From a checkpoint of a small transformer trained on Wikipedia: 11 layers, no biases in attention or MLP.
MLP neurons of a small language model. Each row is named by its layer, matrix (down: output weights) and neuron, and shows model dimensions 160-255. Each number is 500 + 25 x the weight over its row's rms, rounded and kept within 0 to 999. Numbers have three digits each.
Before each neuron's rows, "fires before" lists the tokens most often just after its 100 highest values on Wikipedia text that the model never trained on.

fires before: "s ", ", ", ". ", ".", "s"
L3.down1517:535486537511479475508489505479512488509498513505458506488504464503493492518484518537526516481454554477481507502492478460487493495482481503487472452492480506498527470517520518531501532519483486510465498494535486525456511524550534523542510557525491493530518480504462531502481487464512494474

fires before: "s ", "t ", ", ", "\n"
L3.down569:507515507512498460482507474536543514461471472511465529469535507506477509535482492514538487558512549493472480477531538501475529511503515488521472531450494499481477417518508548536480498499492477480456502494492498504518489518476479484479537503501507475474476492475441517506499543493549441517

fires before: "s ", "| ", "(", "s"
L3.down1214:519509517476506527565495538561476512502504508483529530560502532553516473515490496497481523494526506530483525532509478472503491482494527527528517492511471495484486510460543536466526516507541491531484489515501494491497532501510473446504514513516527541518477509457477524493484529467497497542

fires before: "s "
L3.down1441:490494483530529501480508493466474482497521456481479494518496484510533480554485489491470464514460511491465473469493492507496473520525494496502492523490508469541477484454503517501512525508512527460472482493505494503570527531539512506524507526501464515461465516524508509498494504485544487458

fires before: "s ", ", "
L3.down1635:487533470477505507504466478520438490524495494503471487489501540493507509475462453484496510485510481488513480507503515539489511524483490515529501566484488480466523482513519521520497484477480480499478504509502502516487493476464521507526538498502495526513502553540501525484493526474501486485

fires before: "201", "200", "202", "198", "199"
L6.down1462:491481501468459526506491532444553510514511492499479489505492511522494482505550526463545508503482468527488521459508462510511484512525471484532491551527501462507480488509475496508499521560497506462535508481469514531498510489509478460552564531482506523491506540520491509523466510468515508524

fires before: "| ", "–", "|", ": ", "-", ") "
L6.down1420:518508507482477497484497526509508452512495523506470506507523518496512459518507491502499502525470488480473498468502508497539451450462515498510538496512482464461467452543511534534536518491452520493515424499521507516479504520453499528526491474486475507521462532523493536507471503530480498488

fires before: ", ", ". ", ".", "of "
L3.down20:497514531530539541522524488519487485496498486493484518526532523517467526464467532464524505479490460463492484472519521499466488473507458520495498511523509526468492499491489508491513510500533479465523527480517521535476498478505488517546536462501465507520497532497483521488551456458508469470

fires before: "| ", "|", "M"
L3.down58:495457475527541457490540529485480475490461409511502508474502516521522523498473541511478549480501470471506505520502448492531469482516491468444506493482463488465473474498524447491506431485531492480520511501520509534492474511556479504510495465463506479457507471515490555498500525469508517492

fires before: "| ", "|", "and ", "/ ", "("
L5.down895:492490493520544509514492502556498494472515468483488554483503487484551493500493502498476523475534518508487496547491477518468498500497538544503509526474477556508514456497548502507475499497547512465496499507501540499437518514527510493506490543470477487485478484500468529514506515493494503474

fires before: "s "
L3.down1786:546485494497514514482521502442525511565458499544511471517492529531509483516499472515497469503522539490498537501475506485530469501500494441531514517423511439491501505552454489498488494506497537516517517480514509478515482513513491545506516497506534475460510516494463482464506497498496486486

fires before: ", ", ". ", "==", ".", "| "
L6.down806:527548529489514502555474504501515513487547513509495523480531512493466464477472517501498469541462498479549497480515520500537502491515480471519458499528510484514428498491500487494521507479457498550519527512529508498485510546503472508491524504510514491500517513572503522528487505503515503487

fires before: "200", "| ", "201", "to ", "197", "and "
L6.down405:464443532518529499521480517496524467499527490471466472471490485527500511497474464505500497518507514526482485496503501472501494504513471477482489504552508494526494462497519497519463511484516518492475503506485527512466514531472497449541513502439485503493498498511547485464530475478467475498

fires before: ", ", ". ", ".", "0 ", "in "
L6.down813:494469463465477492526473541512519434539508476505453537506486519498490512500440499499528500464469524478563519490496506460511491499450499534501491540498552475481472491526505478542518495452491530511560524471511532511497489496468487534517478468463525486540493516479489506524503482514476514501

fires before: "of ", "and ", "for ", "to "
L5.down1531:489499483520475520534497537506515497513510482525397447545522502540505530489458507498532511545494519504484504532483486488497491499514485489462532546516516481514514473564516513548516492504513487482474506495480522511498493459526479490524493489507470533538514485505488511500500464482469496510

fires before: "s ", ", ", ". ", "\n", "."
L3.down513:490508528487510505469509507529461511458507478507565496521549471483514445488493491564542464490495565502488493492479487431508557486496490455457512469498509523471475450515544553505488485509471506476525458519494513473510523524501469488485470493503509502488525496469481458496459489489505480528

fires before: "| ", ", ", "("
L6.down1624:540498487476525490500543475502513479495517510516457488447478480535489462486494533519523496556447497477541476484494491522507503476489485520496519479525489487519487501557490518534495501482437478524499498457534505512458514521522537460506512472486454486497496490481507532489504477550485487495

fires before: "s "
L3.down1520:522487540496500528510473516476493489509520516503490469505505530468512520521493516510484483523460511458477518475453458474479536506466533481523521472514457494533499510518498492528487448517488509470534529467475474484511488512506519502494514506513511486468473489546475527521517490456533489484

fires before: "s ", "and ", ", ", "et"
L3.down166:509516506516491474514443500497520472510503511466520472524514472472515501521536470526477483503497512508517519483493520465516496540487503506472531499528481519519503492457524486560495500509459413494529495512515511551489499477476480534473498508486474504517472492499497458489481529538498456523

fires before: ", ", ". ", ".", "and "
L6.down368:493488531544509498514492522495506517517542503473487483517556478463455521489495502573531470463510505497530469498521520456535531487501530511528507519500533488540471496509496479533490529515489474520548514522544479498514485536542534528517501536500497493560466518519490509538501472456517487531

fires before: ", ", "of ", ". ", "and ", ".", "for "
L5.down1274:526504495483499493542525502493503484528511459518485517517544481501514544521455504479519535503508491486482472448479516525468514499491507513469547522497553502487533486518485475517490498515473471508489482448515447459495496485508499533524519533508511525518514545473491512557487443520527533484